Weights of a small transformer language model: 400M tokens.
MLP neurons of a small language model. Each row is named by its layer, matrix (gate and up: input weights) and neuron, and shows model dimensions 112-207. Each number is 128 + 32 x the weight over its row's rms, rounded and kept within 0 to 255. Numbers have three digits each. A neuron's up and down rows have the sign that makes its largest values positive.
After each neuron's rows, "fires after" lists the tokens most often just before its 100 highest values on Wikipedia text that the model never trained on.

L2.gate941:116106111146066138120087074111119099214118114174081143071140121180155123070176138193118117130066122119145116124136061174053153099140139118158088123134140133096113112185170169165162162017091143144138171097165119181144118111159096142156147124108112145149155110121161099142129097085152142147
L2.up941:123137126176204160071106144124082127102119112191121181080144112113161181042183167090148136084118140163119065134113093186125131105190152139113174097130147139142163062132128109088147199157179133136175145129115198145152141150150102170083138200124158142112152152175171112106154157185133142115
fires after: " E", " S", "E", " m", " El", " e"

L2.gate960:177175101164105112090128117141160194180175115083115145103161074124146056152078127168144085085121088195101090145067180113067132157131157125116107087111134120176115151095133117159119128145086132057105181089105224085155123164126105083127100161160135159132105099072093046102096088130128110147
L2.up960:153168100192118163116080164172133127129084172132131194183156088104041165138138145145087104150126110149144151102129076068152131166129102102122144132095186150092158056068129147098119140119126161149127127170116193123152157149168085176164110119124083139115167180109131173135192142164142053045
fires after: ",", " the", " G"

L2.gate184:096109155151164124118101089080159128120132151201108132120130094194142192119164136145118100188086138135131103115071116205100138135165120141091147141141133141135119130136105102196115151119059063183153117165149131135108122160187120166233144116164116158161147048130120098097145094169110077093
L2.up184:101150161110186106063146131162154096114150051150134123154183102125096155159094044159137122161065158140159124163119070107119102094096116117150133121137151066144133101118143153101050183162102130192098113143114123087141129190191084138190151056157121135093125126148080153152119114126199131092
fires after: "200", "–", " (", " ag", "199", " eff"

L2.gate195:133130122125090086062080137114101154063087127190095143109100083157083168111199130094033154128113198077128105128163179112144106130122198158164142070111125171126193095154077115105143063169111159172125121112118091159104098118131112163091105155108139176152163128168128188120161169165170107165
L2.up195:175161179114159105155129125072120131115166098093175076124118159088146141085174080124142191206122179127130154158121139124113143197114173126136100133138053157121110127154109159161164132108148122172141161133111131181076132144098119094105172113163120169096156079086150082070130108189094130159
fires after: " G", " Qu", "T", " g", "G", " S"

L2.gate1058:177082163169142095208099117090140097126096120161144107124116151110184214122133088148167123111131068101057113117065111082177153098132104147104103077136125133162125099141086083163155165172112115126160170151130113186158183080170095127114164147150135114153180132121169105154109108160108116084
L2.up1058:089156076115169131132119144103083125149131119105150165133148164173133131105115116176136138169127147080165145146120174153125137110121096173136036087114153169112110155108172149142085113167147117153099091110094235081154073128150149183096145169103081139160201109118057096130135121155104061124
fires after: ".", ",", ":", " L"

L2.gate569:209155120130153123068112087106123186110120097146184135120122053107121120154078106140069106094177102091109106132105101121087131128120139078129116137151106058098127118077120136175087166133153204200122109130147059074097097122111109136118130148152090144149171065081139149113119138123134152183
L2.up569:126149105140142174110095120144094091117183150131119141096144113119085103124125157155106164128095159094164106127137140170154154141133093121198149069073148079106077113131157116118148102120150113122089149162135167133101106127080118131145117093116085156152139175111145154146127144057145134147
fires after: " K", " Mad", "y", "K", "oy", " T"

L2.gate359:202159081156105153120134086109109172124143131147078097095115129153176138110165158141098052190148134105154135062133096156132135164128134184125146163171147145131127116078117138131080180120179084160117138154152129114181113151101184145097169112150091149144126098191120115153183138179168116170
L2.up359:097119105070169125128121087087157171073097145122120099085123101161126135093137093157116150082178148156181160214152154135129163147101073166118094116151155150194157123140115140161181090116166057213202158156093185148132088168109109192084115166125196117089076123162137127102174077078131150113
fires after: " C", " c", "C", " H"

L2.gate899:181119168152131113126090134184124145091122126158150116119137113138134167151144059176174125149103105049074108127174147182112151108133158089147105146107151110112103166157148095081131187168081117122140147151099123138169117074133109153120108087072171091145155145156162133121128137119130125149
L2.up899:168118094169146098125137077144183126128153147067107117107121125143083153104163123113150189121076148162167061121083106129060133115153111141227121127155084098077136118088128194107133136110123188090148169075186156135185120088027167076164120105083097164156075121106185084109066159138111105146
fires after: ",", "-", " S", " L", " C", " ("

L2.gate25:179116179163047191101130122113117150093129121105132178213040165090158139107106185113085134162084128151134136128078200178121147097194208164126135115146151181057160116086120144143132109129133151118104081131088149131130108131139157164130120098103107127124153098195153157098138118078121060152
L2.up25:165141091095112143116133133169140138146095097105110068132119139139110127104195079138136123145149123093070157147189147098128159186127126142157153155121093115154128154059127109144110144137115133145127198137142140177118081128150140142155122154125110135173061172120121161122076113097084141097
fires after: " one", " part", "G", "CA", "E", "N"

L2.gate1057:121153155196154156063145120136165154157189090157088064157086084100109100138126145185122174104106090099101115089077222141122090140091134148123126108170100126127099129106125111121156094187124088080121126082063096088154097101129153113120157163134120107152168107124135122184088095103091110150
L2.up1057:124154058175155074177136141118142123153109184108037103154100138171170177119166152147121109094105139143179188142161168173164096085123101091094129144125104209161131120092107149165123161166096175135166180149117118107101101163151091135088138149152138142119111117131108148083122086160151126116
fires after: " (", ",", " dis", "–"

L2.gate261:133184150156140157125122111117187125177129105072134144137072170131075139109122128065125074166135107130102081092139134162128145095168102087136167092124134132082162213116163095164165173156136114133091150153123145158127067110069070181063196134124118107111216106132102067112118104167132106188
L2.up261:133130146137137095138126170130108178087125121163129138119113138112114084238178133086047145115135191072131113141148123070152119103064192129057163170118137108151107171172099112107114151153138113088130106100068118177137129164142114138092050147167141136088165174125153153156150120133087168143
fires after: " s", " S", "S", "s", " Med"

L2.gate271:181134102154094132142084120024124063147153138100073161112112149094138144171158117143130146142116145081142168070150145158130115093137145153160113095187075137100121087122113078150106110101121129131166152130140142106160142104183172112153183174129086193175186092114175176127147118110161063094
L2.up271:143123115122150149139135120148125121187161140134089045151095123197135132077126102194100133138156140100124141072107147179148127149125143114161169125082203148110143092171143180147162093103166131102103150113120177114108100063082134100077130123150164086124105096119129082122144136118173147107
fires after: " |", ";", " ("

L2.gate939:056115136142182124191072089161128145173111153097129118085063169147175124099111132111161139115131152149114060135171108122071144101124057141115155092117067143144104120073163119182131091143081115128144162078068081137146120149130149168108100120131122100182070139134105123125159120108132091077
L2.up939:119106147142104172165178175163115178153125121105067115146143098146082141157125107172034144128090097088136080121129123135156107140165195146103116166146138110168152134134209115136138133154117114092117132077086170098131105117148062170159136153091104104075156091091154096134138116132140138094
fires after: " (", "–", "mier", "==="

L2.gate398:132121115107069161093102141184107103116136167121102153073112160135142152061189154133120151140143140076075135076105135139105068110187122147158174128116213143129099116146114122172178180159180125139160113157158055129206082095078110176080123107129112129086123131158114165104138160132136156127
L2.up398:188090142140102162129026111182111115159148140098109183106180107104188145127139095090135167143151120130219173147130131099074176067154131125046127102145175149095133150159123059100117202088137185132150104162084102145159101120150143141164090072196165130143116069166090161154126162151124099072
fires after: " s", " S", " H", " Mass"

L2.gate149:154123151162147079106111178125126166134117115198133131172093147107116145182201129110086084128104141113104147115151114128159147098180116147129177094118145075136160191181153124109170135101119113173134105111162151126165142049146138112097190142100138136122172139155123175070084158111213080099
L2.up149:097117117164159128143096124175128081165120171109114069090112178059135164116063211112107085096121137113149132145147183180113131154129161074171143148167065127123095107153125167112124174103134146182100131065128135156162170149151099127114123130199113142130093090127144130086122108101127159196
fires after: " K", " k", " N", "K", " ch", " m"

L2.gate968:170184103186116122131116055104102138170116106102138185049086117113102150151085143181109158115099146097162140138077176110184146115204203182160104162118142092107107092184063160073089135126077157123132136167087179102152157166114107153119098131153106175108122126145153099104105092138179092093
L2.up968:177106096156122105151120130109167184053156124129143126184114155150168161157138178168119121146086167156125133117120120114120129098091070073101117147101102086126144127124168121153184159075127095144078143121103137141113046137133158121099103118116142168148123125128188140150145112159207103184
fires after: ":", " s", " Mar", " M", "\n", " N"

L2.gate1114:103099136124055160163136151106149112085107089136168107169132132190121136053137177205150146121171108146136177173132137190152192153170075157095050104111164141157149127085115156144137143134078118167145101136092160180139153075157136107162124179078144124147104129107147146151207115145108135128
L2.up1114:099131133155101145148145125124127089083066074143141097095113183181112097047121195178131151110189119118129162154149149134164079128143082079131091156090078111120167080143105155134056199145145110130087119114154132174155094068112092158134090146108161162089144157146152124064157138130115074081
fires after: "\n", " f", " S", " g", " r"